From a checkpoint of a small transformer trained on Wikipedia.
Size: 16 layers, MLP 1536 GELU.
MLP neurons of a small language model. Each row is named by its layer, matrix (up: input weights) and neuron, and shows model dimensions 256-383. Each number is 128 + 24 x the weight over its row's rms, rounded and kept within 0 to 255. Numbers have three digits each.
A block is one neuron, or neurons of one layer that tend to fire together. Before each block is what it responds to, as a language model described it from the Wikipedia text at the highest values.

Words inside proper titles
L4.up343:187149144157163111113144124145131171104118113142063153071104144101156132130118130127128120115176127126133127120082150131109104119145131128104117140100091074122101129072138110089096098158137129118093104137113125135105150093109142157126180113137147171074114148145127092130127158151112148157139156122129105172125134110135150156143171145104144105139137104138113120108130164147144143146130
L4.up449:156163145125153111164151121197121135143165124152109149110138150102136134093109154123135118083138126119159103119126144143101117136142139131101098100123108080127159142096125117088128143135156135095144095092117119087146156137107155131112138116136112165100106154145144123153092167136091099173130131111144129142150164123094138132140138094134130102140146103095101115123119132153129146141152
L4.up457:162144135189186123119128108159138141139160078137081133138120151067139100125114167120130119076151106122134129128116157154119105128166115110127137129119106072107144145113130118106100128168098147140105110120118138146104157153107153148101188086125116177062135107145142153102108143125140108156150127107111093148146131148104122133091150066127160110149133096106116113126149153140107140133132
L4.up970:152149162125161139150152102126114142152159112149122124123114136115129151137145139137152122077123081192128118142127099138112087167143123149115140127127070105153116130086128128121144135128143123115130060127176127129124173154082145170137161129125135160087124139146110111114099163151123120147149146111150100141124106129081148112125154137131126089138117121134110119143156131164127141115127

Between stacked adjectives
L8.up550:124153131112151146155160124109117146123167125123149116100133156147167146156127144110093104082152104140125154099134114095159100155150128148119126122137092113083175149140136046125131108128103122145090116111177149125122139122086169150102122150075118124115137179089126119130084085106107156110115153147136101155110139084098137153154142120152122089130131090131096072105137145081134139144113
L8.up675:095143168131138132161158137095128157157187150105161132144096141069157169125134159131149135145108120162066138114156150110131110133123107123090106154127088097088117156108129117138113114109109093177139132141124144132142076104147141161126101165120179142105153124124109150128096135099146112103121155103130136182103112108124113140124109096152116133109161137147167093117154136116174087131120

Second piece after capital
L8.up357:140173084068182120125146108152140122116162120139098141156122136097133123117156148146116110153126139159112138144124126126157114137174133137126119158147108114144152157069088124116129134124138138137151131128155121117097158145099129146152192110143145125107118136108106139136132115105147126161113185135122150143133128128136143138114176106161096085132140133116118098096105163116172113153126
L8.up1408:088149163146192101160154137121129117104130141144162126132132122130134113111150097135099124137139158145111189139143083115135101124148155081105165132145116099137150155132117131116099123149119159155151132123131107169093130104121112132122152155109167127104113140115144114096074114099133135122139131100089083137150126097121130109092104119157129119158163098142122090141153155079207167147105

Possessive apostrophe
L12.up256:177151122179158143076140127132148128141117106143149114138168125120132125107141145083152120131124134096119157114100146157130137135140145142109119090120094128094122162101140068130095173126135092115125098089123096157179144180124143141080131151099158138108116123059126163159128118112132140106101106132159141130103128141138114103099184125145105133159111152124121154094133142115171122107171
L12.up283:153078048126097113097079123126140110127146122108152118112129109131144119123159154132090139119121093173135142133163137119168109163096148160108098115144150106121096130120118202113098144115096131148142141144189160104133187123128111128123120162174143171132131116125139132145112145102133105137142157133117076127106145133126125130109096138110109110116124126130131135100075123138136141152122
L12.up404:133138134099132118109108148123099138126132127146148114098112152160145139151118138128119114110110157135124113132089152145161105122102122172107156156145138128137080141145118114128115148129120123128146106083101098156162142181115112113095149113129136134097090156100131083118116112111101117103128150104129143090074133118123133190137112140128130151095094138170115128160170099118131119140138
L12.up579:127108106194142125124125148158131111140120145143116140134120138116134114060162117124103153138137122136148155111082136134160120207163133115131132136116112138139121150108163077160167139154131072158088154159155134145134155130141133162116150152112145134133093138110137120132148123129135085087145122114134155136136106124124110154099114087133135160125133107121113090091162157108149126149174
L12.up1047:136149085142154127106170144120160149138122110140107140164160082125123126108133146154084149128100117176158142100111093139126134187159145108153140102091135121115105130097141113100149147148139093128081131135108107091123158084108153134122153189145106147114144106108128137181120110056109127111142150100140114155145170152090129149144123121103119152105124123118137148100105139150162141162192
L12.up1281:127131101130114099103092184093146123090131160113129130159130116113134091113146148139137084154146074128091139130127157150147135115107143142132099104145130112173083084110108124115129148094100130147104131138121106129151161177134129132153118134170091156126099129160128109139128145065123097090097153180127131145098166129150132143164146109112091149119149117148117114125134113119162121129143
L12.up1395:122129105148173126109144139109120116085126133194114118140117127130123105092132134105101166155113109089136132143122134151142165188191118065136143133117155105095139130113156120070165106180124074146129147149144122154162205127146119155099133157137123155097088133110099129138141137141104102137151139094120123139136187090100141130144105148097102138133119094142131140068129127105137120113169
L12.up1517:116131110137166136131146128097089118133139153098112119150176126076106134148120136118160125164149125165071097106172132135164167155145141109140140119126112117118139094160122122106143157106147139106139095177130106106123141141147151167108143119151088149149163110144142153101163141127097099129163120121137174133098115154119142135128128094135152117136111120149110128140120141158112105157127

Name syllable "al"
L12.up770:163160138149137111105103119165141095107136110138102142081087115077153093127132130111103095120135092124142149158116144151113133161161149095142151150167134100156139127084086136105143140107096126159102160156123113159144137151104149184108136110106143102133148109118155121105125143152083133149156142153130142145165161118132158156150143109102193100152113125117114146121090134103151081101151
L12.up777:086145149156116138122137144142117094133109128127127087097143145142125055129124130127163185132160135121149148114160136101146188133111151090105123138170116085116167144139160141156114156131109165109115127132136092090120165117089136143149154115119142160131108099113079122142171141131117097155117142153162128134163102098118164121124158116110149135130128151130125149166131154135115114128133
L12.up790:158149135144108122115135126110122129132106118148147137113140136133143073118140094144134142166114084182144126119110111148133084175171118130095100120106157113104134118144136085125110128144128136128115101149138108161124118150085129135153170141128158116109180139076120141079132149137156111158145131195165118124146120131143146167158164129129140107162083108109079105145115188147110139153109
L12.up854:117131149100132136120109112153133108154119128123080178084113158128125125145133153187148110125139096133110156103140156125120107121119104149067141138132099133111130136090100115120151092143142131141136157178136089113107126151076142131133147156109175163104102134112136130125132135112141123119088185135103149134173119123109155118149145132088114151141104115148158125150100139129145130112156
L12.up1087:136125164103141128119131076130116141191173170132142119098151110176122107131138121123144117139117112108138159126121130147169106150118151071109137137099139147127122172118136213110113138147108127139113120139107113108109184095089134177151154101132153143130155139140133134091149093109167130121128095080123098142104135101133141179108140127093128078170080084141076128136166151130128114128146
L12.up1269:149150084109183149080147131154182196132137115100140079104103115132157083102159119149126116140158099082120132153111100127143084157126129142134157139089118117134153150120141109166116182145141104131122119140156125118131124156118161112110146125143134137072135098130126113121099179144144145177129119117169086152149098166135134142123146122161164123159042150150114092115107138160121165114135
L12.up1404:170093131114122099140147121146140122107119127162062135135138118070127112087125126125112137138140065142160131079101151136122122155129154139116131123093114135101115144113159153109185160163136109134129090135131108128132123185102156127188122135138163138134164116118144136176115134144142120148141163092159078133143141145144152124117192095133141092134132129110093147151157155148118159173099
L12.up1482:089150135124154111088132138105139138105088136124134172107158140128144119118129120127066123119150109139118144151170099147134160118172133095141144070130121110177149121150119137072099146141117158122111115144122124100130127148109145148118170146102100155113125107125134083144059161136055078143153167130149120124156149093118135106158107131135165115136141148116129159134177138093127126115163

Apostrophe in possessives/contractions
L4.up127:146115156167125114096137162134118125131123092111125118148120156129117120128150110128139121077149098185123144112104141100127120134148123097138178179115094112103138120067149147104127123143162076112157130111127131173111139168115129144108166130116141134091104138109128122109135126187143140130112159147119163144128125122113169119081180109164172137134101130161122089150174131137090134143129
L4.up267:137114096120074113131134161126130114125136115120139135124125142137107166163122142104116139114130150135110138121087104135102112130103180110138136144131076120101125120137113174148105123107152136142102144127075110128156124143105100179118146162129112116151093150155150096136149106111156135098169100138123107129126124092114146081104104127123119076106137171130117142142141099151125103134107
L4.up869:095179098139116097130100144122095122130141114157148093110136119106126152141138147102081126140111141142134106143104112148150125162166131117141145143152116118102160121121124139130141120150149140130105106145211145144121100146124149114140167160125141116142137116124134164072100188114128127098138139093121112151134123124129165139132152116136124056111111089111158142095143142146133086152148
L4.up1372:166142133120160140123135127131114149110183165139088107123117129078111105123123139081084098146150133148084135154132104139173112154137125063145151147140108077136143119152123135153166154175100097144101142137158130109125148114146133155081155128118099132115106154101149098114107121147101129110138173100123140156106141152158145142119128070127131173127133117143102105135122126133103108148121

Determiner before noun phrase
L4.up838:141139120111124156069139115101105155161162143130123108147134105133114133145177126120133116109134140123114134156128131151132106108150144092090159141103118166101147116108094130118139170159161113124103088146104121111129165142107131131148129117092120126160121162102111129094092152123154150090130161132100146103114105098152143120115103087137162119084154091145139078086168165138141107102133
L4.up976:117141099148149188073162147105115152145158149085148084136138145117125131134146112127145144096114154155115150119109132100163137102115138129126168127113142118104153114146114107146106166110136160135130139145102113133104108111117101128125110153144110132115149155087187126140101124144132156122166121112087137109094116117136164125098106091149190127125136140156128124147142154159110142122104
L4.up1091:126150173129127148094174115134144144152126144114118122153142189123137104111185140117132118101137161144098153099108139118152130107116115113119135124095126089050107113118136139142094159150155113154093102118123110107121154168148152144144148158140110142094099143125164099134162115100122110169191112110129126154132157159119124148141133167087123113134156180129112098134121161105153123123100
L4.up1493:139137124111149141105161140105125135100150125124121138077088104111141126136136072148156133086129120104132152133149133128165143114130124125104186110100092132124091128140127108120107170131108135138106123191130089139135180146133124083107172157093159149108140143092157148096107139145079146116136132145104148109106102120143163156098129120117154130107113163163122158138087133157140117121128

Infinitive marker "to"
L4.up10:150136149105149140132148116149125126135106125141081126117110169124140095128125134139104092107106085120118117137111137080100133146123140114100110158101095150084112184160137079114141130125119168165102115128121104168142123115126137113099162141086143136112105103088138152153074127137113169154114128111127135088116130146122179130124162132113156123147121126123145078100083129101119102145142
L4.up658:163162136120135129163145155142132087099155124156162120115133134148127140132114117127135112103098082099132132119105125130133148120141153103135160156161113115198135153182132141124144101139091082153122106078162143160149144145155100123150154149114150115152136144098127131141096160139126151128124159149111145112112124086126137182127134152110120127128139127138113097130075126128140110143187
L4.up1247:130131154126113134141185171138143174135119131099106110051129156112127132125139143144156090150163138127156162153142142118143128116128119125103160142096129103106118143127177098126116140137109174126145135186118148148177129135087149141129145123124103184134133133113181140112107162110129125102131146110155120142096154086120114127129154133093171135127099076085146131119111145134112134055159
L4.up1415:147124145146137138151130162143096128111140103141106132099159149129124104136125124170158080115122133091152147106107142121119081110133116090138136114140119109116107156140136109146138149127111135167103081092134148155151123138145103117138157159072143152151128175109133136121120163115082180122172140133147130114138148112136130163144149105091157101095104127113084111159100127170156138121168

Clause-ending commas
L12.up331:116110092122109113145191126111158123143145128124098135108117143135116114138132143076136152122111070102150177125100157107155144151142130059115120108128137090137130170104164146123135156138124089145123066138119137119120125095147150130178113140101093109104114127129171130192120156106118125119099128101135093091109159150127117166128153153082113137140123093098099119096118151144135130128132
L12.up345:147156088146189144089180110158121159130107124120107139090112141148131111140124122137144083110139123124105104125117139105128097099133126143112128101125136089092139189141150141152129149124142146094100132138153075100143136120102120107160144134116120142164134157113159121166113151161128132125102180097125142107122146134130107117086187101097104114084106074100153135126137127185149098106114
L12.up459:100126126133135147110136131126148143111122099164145162135114147126166128111083122120111100126109143106137148110147081146155137134182102112132146123120135167122131112141120137112111102163117140125150151102171117130103162138109098116103144076060145107129127152109173109158116120120136127118119153113144111131134118098149113150089098119113140110092135117129127140165117172118090103144080
L12.up948:121139104168122108123160122160148134125148109111140077085116136161121108093107094114130093116147133114141073118135114137183101139128159102142140133127150131168148109164157122116115119160121114151110092149145120100143092097115125151109138104153208182151112132156122126131115151159127123107118122105125093145142098100149165147095116126117133119137133130108106137107151133118127118108177
L12.up964:127105123143153133106122138136131156120103075151153136106157116155153144137113111114113107074104105111159119090116128121104090127123150139121140132120131117122102120111133124096157201159132126114144073119140137134110136141151136134122144149107147123149111165115156121113139157127110115087143131079100124113121117158158184141121137140121146114123110166102108150115094146131144106161162
L12.up989:115111137099210166103126123110119142148124111132131122131134090142160126152141096128155128102108151183144141163096146150132078123137161159151184131124137111150139148128128105138116141123168133140144097105099057131092110146093156111124121145137137147111105130094154132094066123104127140106141096166131106120149127098121119139132107112117137080100077154126120103133143152137077088107143
L12.up1005:143112139126147146101150126164150127100123123146089152157078119167173127123142122124087142129128096092146186126139129097141141120153145095129181128115147112147124182123133106113130166135112098150122086126136121168132130143100120142134151127072132132171138127128150100119141143080143168121123127137191111107108115143116114137128141085113135148132128108129132176107140120106118053110146
L12.up1528:169100103141126128104129144211110099119119111169125147158076084132114113103153134107102121143117110158132157107087126158100145120121135117161110106162128110139105121171142108143122150131127085077147094117161122124160140118135093124149087135117132141137111097129129108151128135116177159144113152127153121109128140091138164140136124119117178143149092122116147162100164156079099082113183

Abbreviation-internal periods
L12.up109:123124151138165118120148116106143137102129131120171118112092118122144104119175096099150164081125130155121145092119120097109145134190156119137166156165136143116140128095091119134127130181148144099156139127158142125121100102078176169134163139075144143057140111141148114098109095128150132101133142142141131148114121125124156124046126146142191123159105142111163091092132152129132132135135
L12.up183:155113124137121153139156119193129105172116155067098118126102110104159111144151121100118098093114148141126174119118134092181158119130153112113110142101123130120104101124141055113103111148145094170119098175144127102166149123106163132134165138103130138099096165144109138126136127140086117125130072102157138150094129108130112145154143155107151112152144091170120135113122133107128132094107
L12.up307:146166128163156098139119150130115125073093147131129143114071166127164107122161104083108127136125123110092157141106109123131145169150114118101152152110156173120090112135116132149113099144112110127164132130115085141134136149102134134148178116125129138132152112142164118104104106121087136098169154133123098116131113126163117123112136145096128117150141120069142129128130146111121085116148
L12.up377:106145167145104137138133101095172121152100147123128110109087096146157129082162124096117074104114146132068140086096118131134108120138147118120176080154116110099111133120087157125160145145154151125085131133115122130147098120117149136169119144122071135107160139101127058128113145091085108099148161146100156132113142141157150141183144114094106113112124125081145146124128139094139140151161
L12.up528:130118141160149173127120103108072148133107118137142145075135111093169096125135147099125132137098138143104143122106090145185076148116122091127164122084091158135137135125137143141126083121148088154136123111171136110131112098084143138112140105156141157084113126122097140124115146089119145115145165117105157147107099124108149129122150120134133174170148148180101103122099137179140108121153
L12.up611:151125145129120143064127121159163124140097150103145142132136109130161115114124105118126106126113142096100114109063131095130147147142117145096167101103133158156172145091125178146105101126119114154138119161113110108113122142118133104130162155117119134100113152096111148132125106140139122134096144116103153129091128133120090116119120140111150077139121161133106095122159168144139118114106
L12.up1152:109153136115123100147137154131120076145155133117156119155124145142176116105150101109132149136106123110119119141092130079116086146184105139136145127098091125056135156139133122103112120139129104153126122100123090173089147160099129138170142161050136131095155139068183142123120106108122122145090137156085150144157123164067140141140146102134127095164142086118152124107138141097117147117123
L12.up1276:111140147129145122120130110133148106149180168133118132100130148159122141099128149074155118156145118112113124173095155098142074120132156100117149142158138135075103103167154117089106110159129101168167116141191130120106118092102133090133120132117145151151094195115113143110086127119116098107087167108113164158126122140115144139129134076110136121110110117096104135070156131151123110132108

Possessive apostrophe
L8.up234:115114124137162109136179145150164143149128157130171113152143162105114096099171157121092183099094096143101108106133135114119122151136149157130090128176100124132177127076144132143152126102102169156151144129128106140105109126152139160107130128093123127146119115116163150171139157091145115124113172120136140156172143096083136138123154075109153101146109130094114078117139138130139142126144
L8.up722:102131132146164121129152137164133113145142121162119133134106128156151109064157127120063156135136113130129167119122109178136116194132117128130110142103111131117112132102162121139132121134089117139130105187151104133100152158152151142134147166120132151137126104118128114147115167104132165161143113126120127163138202121112146139130129122126136119134156064094135100065120135122118135128189

Noun-phrase modifier words
L12.up2:141154159092110093109167154079115131140147137106138091131129131146156121140171066079099138132135114152095142129120127130141150124105106118093112129160141113096136180135119130149114141148136108204106124122118133154148120134091146110123167139149147135081133139074133133092143116120076117095118135135090157087113135134133120146156139101115129161161132133110076183138119141110103104126163
L12.up191:115218137142126116158147105162082110076086142126093121107171123150171127117137108145139114125150097135131192121090106104150138095159119132130102136101118156088120167118145128115056103173124107107127087134157141150142124153073154104110126151105161127159134111104137100168122149095112159127118137138109165100094148150147120152135137122125116129155123163093164168120135129096110123127135
L12.up432:088124139121145131152131144129107131122077143159158139119135102125145140097168133117090096083128123135100124129134121135122133118115131130080138131146070076114115167138104089087109125140119102119149135125136128195156100132127155109126152176146114147094106180081120093105092159137063157133135147178105161131106140128105155174152143120112135131130129140166189130111133108065147152158119
L12.up437:108168141104174139135125115104077106147147176133163145110106133143118128125161124131127131124145136177086127142149124151128118114144095143117138102178093128137118146104136088074154104124117116105127143140135097187217136156099150142152131115119132173115111158132084125126104118116110188168104171168126135136104125133129164127099108099138111127125133117137158162127163117093145098144158
L12.up663:128095121123182160097179135156131153152112098121138128134124122127144111126125138133149128113153140198083161149141148120132126149113125147119127132079079106105125116124143145130122113134149123112139143146129095163146114191088194147093127141142121164106133135127144121122103179102081130102102125130138152112111150099119133205131133130091150130128114103179143115152114144111150162141143
L12.up825:096165145144150113150129114124119141082131117145169158108112133156138086143147123107121109119131138156152142117147151159153154121136097117105152135122085154111125154142148094158108126139136120125133084114121155137122122168115141119071123139118110148094100144142196147117066150120142151139140153138166116113093119184122160107096159150117149169103099091149142114138125147149135125162112
L12.up844:106138143142127137087129137149141168108156146128115102136076175153149168128148135141103101154111112150121138130129112114173102148107100083123160157118116097127166153082136115102083093119135109142114119131092155175162123131109107139133121098130133162125119147124123094141147094076158134102151139126158140106093064091163095112100103146125141109117108120161140114137106160126132095163146
L12.up847:101197134111150152118155131152077103153129157156105152130136136150150126137140084106108157111101154137162128161091128094108137131176132090143128094136121128125098126087144105128109148137152137134097123165127099128147117128124136139143133141150142193128156146148124096114099114134136120143088137146101130128139157139097132120139187084141145147110122083105119110117129108143147115146155

Mid-name punctuation
L4.up40:165100099161123152109178124102076135165130162150094093124144145100121106118146119104162131081124153129111146133117128082151135174134150081136130152138129107064153092101124166123166137180141142125152155172140124087130145138151132110088182145086117189083111134122124157137149154131104092150156136140116120152137158149075122116137127117115112134169110126164118134148174163151098115109121
L4.up205:135128129172141149142127124137133120122126093170099122102114143158142099119164148109154118128110185179107132129124079117124105188174124146115125112155133116138129112087158158168131068130151118106146123131151103091140152128116120139127164135097103142140150133169149113131122150138157096127103159148108121152113141098122100117118137128086157114178121126117139114106160140143146124097110
L4.up217:162153143103123158092131109138066126145130136105091134096131128100150122145116144147144100098132176123143151117099094109142090177127135139116122147119121175129124131128174108170139112191130114107108125172142096101114102112106147138090129121143122173099127129123139152125153172156161106100142106113139128125092107111084091147092144130117138124162119147142131109153149137149146126123112
L4.up243:139115124115136171092137107149078088127128143152152105112141112170166098115140156123174086100118140155092123116103104119106131175157132103099145151123135111114162166096120141142113103109164151141138138159103117113131165138117122145119158145127145195102197097085135120120109150159123102121129138125145125156138127118119107124127104115107098089109095115130137129112129127125161124139120

Early clause-predicate tokens
L12.up62:118149140145142121135185159108141131130142103157150145149149129114147072133144147121131124077149143142103148122102093171157121132130119114152125085128129139176106143113129119087135170120112155131070108124114118127148125115106119133144132133120125155135092127105099117116117152076122116185125126142115151128104142138138131138157150114096136164122099145119105139112139119111161109116170
L12.up147:146147158135109134132123114119101101047166140091145172110126112147166131100125132126097109137125127143094136106150100119152119165194133091111141126176116126130101164111108140173136105163090139128110097145137109143128129161119055120123186137124078150127161112097124160149117140138153165108112208114094133121145136125170142135102109161113124105062117137110126125157099129137133096124135
L12.up227:154148109141108138106181091126119095163101110113090109135153118157108111106148099117167133122115094125137181136130133099162139131099117130114123180126092165105096174133169131130088153151138148144094097131123086155149104122099144121085143116129130151102084147107162115106115167121151124122112140097076151107124148165129107116091162135104110150103129140145087135123125162125172169112138
L12.up264:155134135170112126149144101134129140111171136177083164105095111130143136117079146134146096098134096113133122062114139146112163137150112151087143095132136112120096099140170113133160116150125118113109083142154136132118124127158138184125151063124144184151166130115095157130154151117108105167112123101145091062096116161170208096129145136102121133123089130136125165103122131145112115138127
L12.up272:121179114087094080113132180130122115104134093176113154096121112115165139130144120127151099112109104128129114119094152110132170108128127160094187171129129134154111177123137171122123123162145109139107165113115109125151135121134110129152128129116145141140147162106126077082146129137133121145159120070118131142134114122116127124177120152151114098147098103120122153129107133143143118174142
L12.up318:125183133137134156117122130171107129149124134146152112107130155162149149131114090131107158106096152079130162126108132109135160136143106087151155143114123107143128171126138111066124146140096146167115125148120151135147091150132139147139132139101138167142134111073152118177138155070132155114133125126118187112112103158121148137074112175070115136125083157132105102111133137122129112127164
L12.up588:158145123115107145115119079109128129133153105108118097174083141096127158122136151108126140167105104118097133100100145154134155154137110087108124127156107117141104132108197095170109153122109090140118129137110141145122184123147126139127145165135105191099156156095169158095164161095077103117121146055112116129143110143094166190121157102105157135135100137160160136111115118106158159126141
L12.up1329:137193122113116117144147090091136123088160110156162130175168155130155092125126164107139161110151172131149125131156128152130135146125127120078151106111115155133073163115142162140121129156164164113064103127084129128159168115122089173136126112119107160125135145114122096137137185091140116119157140113118150123091126124133151138110135176113125132110090145101051129115136156092138121137126

Words before a locating phrase
L8.up361:076143137141167100139190128139166123106122139132135158169115107142168138115151140147115136163119123109126133139155094122170103114150135114144138110078119113122097156130122150115103140125109110145133125081125055135139089132145145140106151123134172103148137157143135094153120139080148168099139158111129120129132149096108099173142119137089128085131124136084138151149142112098138060112131
L8.up885:126124138112113124163197129123147107099151111116095168146116170142131112121134137139166136143135113157118157122145089126121140135119108147125131110125123056117110142120164095122091100141159124139124134127120087106165062138130171109155139110101124153133126147082165124148088136109114167116128142140111142157125164101137110100193108148080118119145156125093122138131133139094113090096155

Before a bare verb
L12.up56:098135136152145083115143141086153110120127146136178134119101145147126136147173117096158088132132126111124141145122096141159103115148132086092126129185129126118073145110138120088151120158087139150098133149105139167141140108102147170159128128127165128075185096129110071151163136128118118098134144127132138062119111112150128156131096132128137145175142131127101134122127138122140104121108
L12.up450:153100109119129117124111163135098090099113141124123117196080148141137087120099131147141095134121141137098171129100105094156144100142109127158114124130122077131159140124124101091142170156114094138162142149128144120138125134131120110119178144130143122108084170090147133079116152136139120090116138094136146129128132175118140136131141097094175104154142116094105148143098125136134140111140
L12.up568:122137148145142121113107145114112169116150169127111148129092124143172114140129103124132111134135079131134198151103143110112114128129123118090136100147125064083125153136137161132103109131116125144120134140146097144154131146134190167118146143078130140091112122110126142139111137080102132079126131098142121115131175125106105153107127096128148163161181104133128077131111160088112117123150
L12.up723:105107144123094112137119176122117158115160150118087120164148149121120068126101047142143100136105108093139126115100116140104105144128094088151138143112140117082127142115153163116117144141105148143125143148106148140132162115159143103133094128123107118138094176152157132167127177101140102176171122126094138119082115113098153121111139128079136107165113099110068082124097131158154139117164
L12.up846:114135125128142150146109177123157156085152143144073147161122146071137101138132118145150161155153121099138156127079120139115121139135109079155139116111088152120122130133135113126128131123121107099145116160115139135120138113130138143148140154105142146168132161114145144132144151090113151127132117114143110114079104139131129143114128110122125091171142121122121108138100186155146130135131
L12.up1171:173139154123124156090124109104034131098136163106106121117107132120149084153147135114131084125146125121113115147148110174095128150124141090092153103163153121111154137114153154119170137136079084119162140120113099135130163122122184147169149121083127140124089136136148143136127139105087128091121144087156129107126101142098144138119168090113142153119105079108082091078101159115108132108120
L12.up1380:107186122108123087128130122163074120083122119160126114123110194111161123131105087151113066138131091090152172125115099136111129132142099095120158103100105075159112141135159076116114136110104129155093150137156137129139172103134182158108113112089127155120128151124200127199135147069084138117125110137148130112099126152083140167164159136091134143178131170123112124104131131140117104075134
L12.up1442:097154119109144160121136167104119157093159081118117113143109129111167125112117138111139109161182114107129165135114069144120141131099107097141146120125095133109139142139111147100099112157104123122139108165123134117128154137102097137130130172118170122120093169118121094148137128092118124103131119145126169128104107135088154127164107135171143148167123121113125134137104168153120140134166

Contraction endings and function words
L4.up131:149164153120126163117144120161155145148184140122110109116105135099117093108146140150074089101143165135124188106113110099114102114098122106147112137128105105106133138146139124167158139119087134127114121174197128116166160117133128119080154164143105164109102146125169130128135173103108121121140178105160157135146145121125142170120150130053129118115125084129139124108137137124143132121101
L4.up221:153145102139131163137154108150170129180121106096137124128158133103108095136138107111121113088133100132134109122149124088144106118160121097109130128163136133117161146116123131171128142128090125119120121189192153117127164184087131112101175133111106121146132125151140116104143140073135112124152162136155107111131126138066172138108149116109120150126106134131141097162151185166083099132124
L4.up316:127161124096118121134160101081140124108126093128108145083124127095122117137139122096172094114160102141122093131135127115122132104131139112132177137112108127137175137122109114152131135125162129133134100151135134133125124118125169098102113156100123145130135106114177135123131148133153108138100141107089128141129131105177110151117170139119166113166109142108092118146077143109140124120173
L4.up778:149177146127135124152141126127171117126138165148145169144077103108159116130161151114117110092168113117088135126136132090131090148126138096110146117118105108146098118127154120101100162156109126112144132163161152132130135085165124113081155130121112149056134122125158170129143175102147120104157179118098106143111115136147167145110161117113145139122153089117148112125152144131108116109152

Mid-name connector pieces
L8.up449:114135143107124134091130130136142123128139119115092140125184095117106116137153156104141149135142127158088128119133110106137115147177117108088102160121114105115165118159160110113099103139136121115139120135095116096128159133138124133125191119111144160134193130098162151143113138131150127152145115101135117115125121142120160140148157111104121102163161106139085167111171184087114134137127
L8.up1378:117101175102137165086146126186150138119123097118093137100129108124117112113145098097122130110125126148106102133152132123134102149159155117118132115098119094155185121106138116102102188134128130129140150140135132134142151136109134131073167115115153134146109142122132130138135125121130122115165158120176138125179164143111131126111210057138150137164091103115134140073125142119057139125150

Clause-continuation punctuation
L8.up194:154122126151122117156147153146098135163176115107167140159093143088113117135139125095135135138138132140153113107137109156156107145089104071111139143129103138150145120152136150103112092168127133134085124149112111065125119085132070136122122125118160134122132120131119150072131130060141133074143185096075156113099111145099145104110132132091108145149160153123088121121119158122154079137160
L8.up1498:176158097126104131153161146149110111116190103130135130136088114068132128147139070097158122151147152107105130096097163121164080127119088092118174118151105096118138154136133141090151149141094121138130149144113077135140146122097107118047150155125125152136083138113171133103137144076118133142127162094100125155086138086146151121111125082081157108131137103116130097153147115165106128153150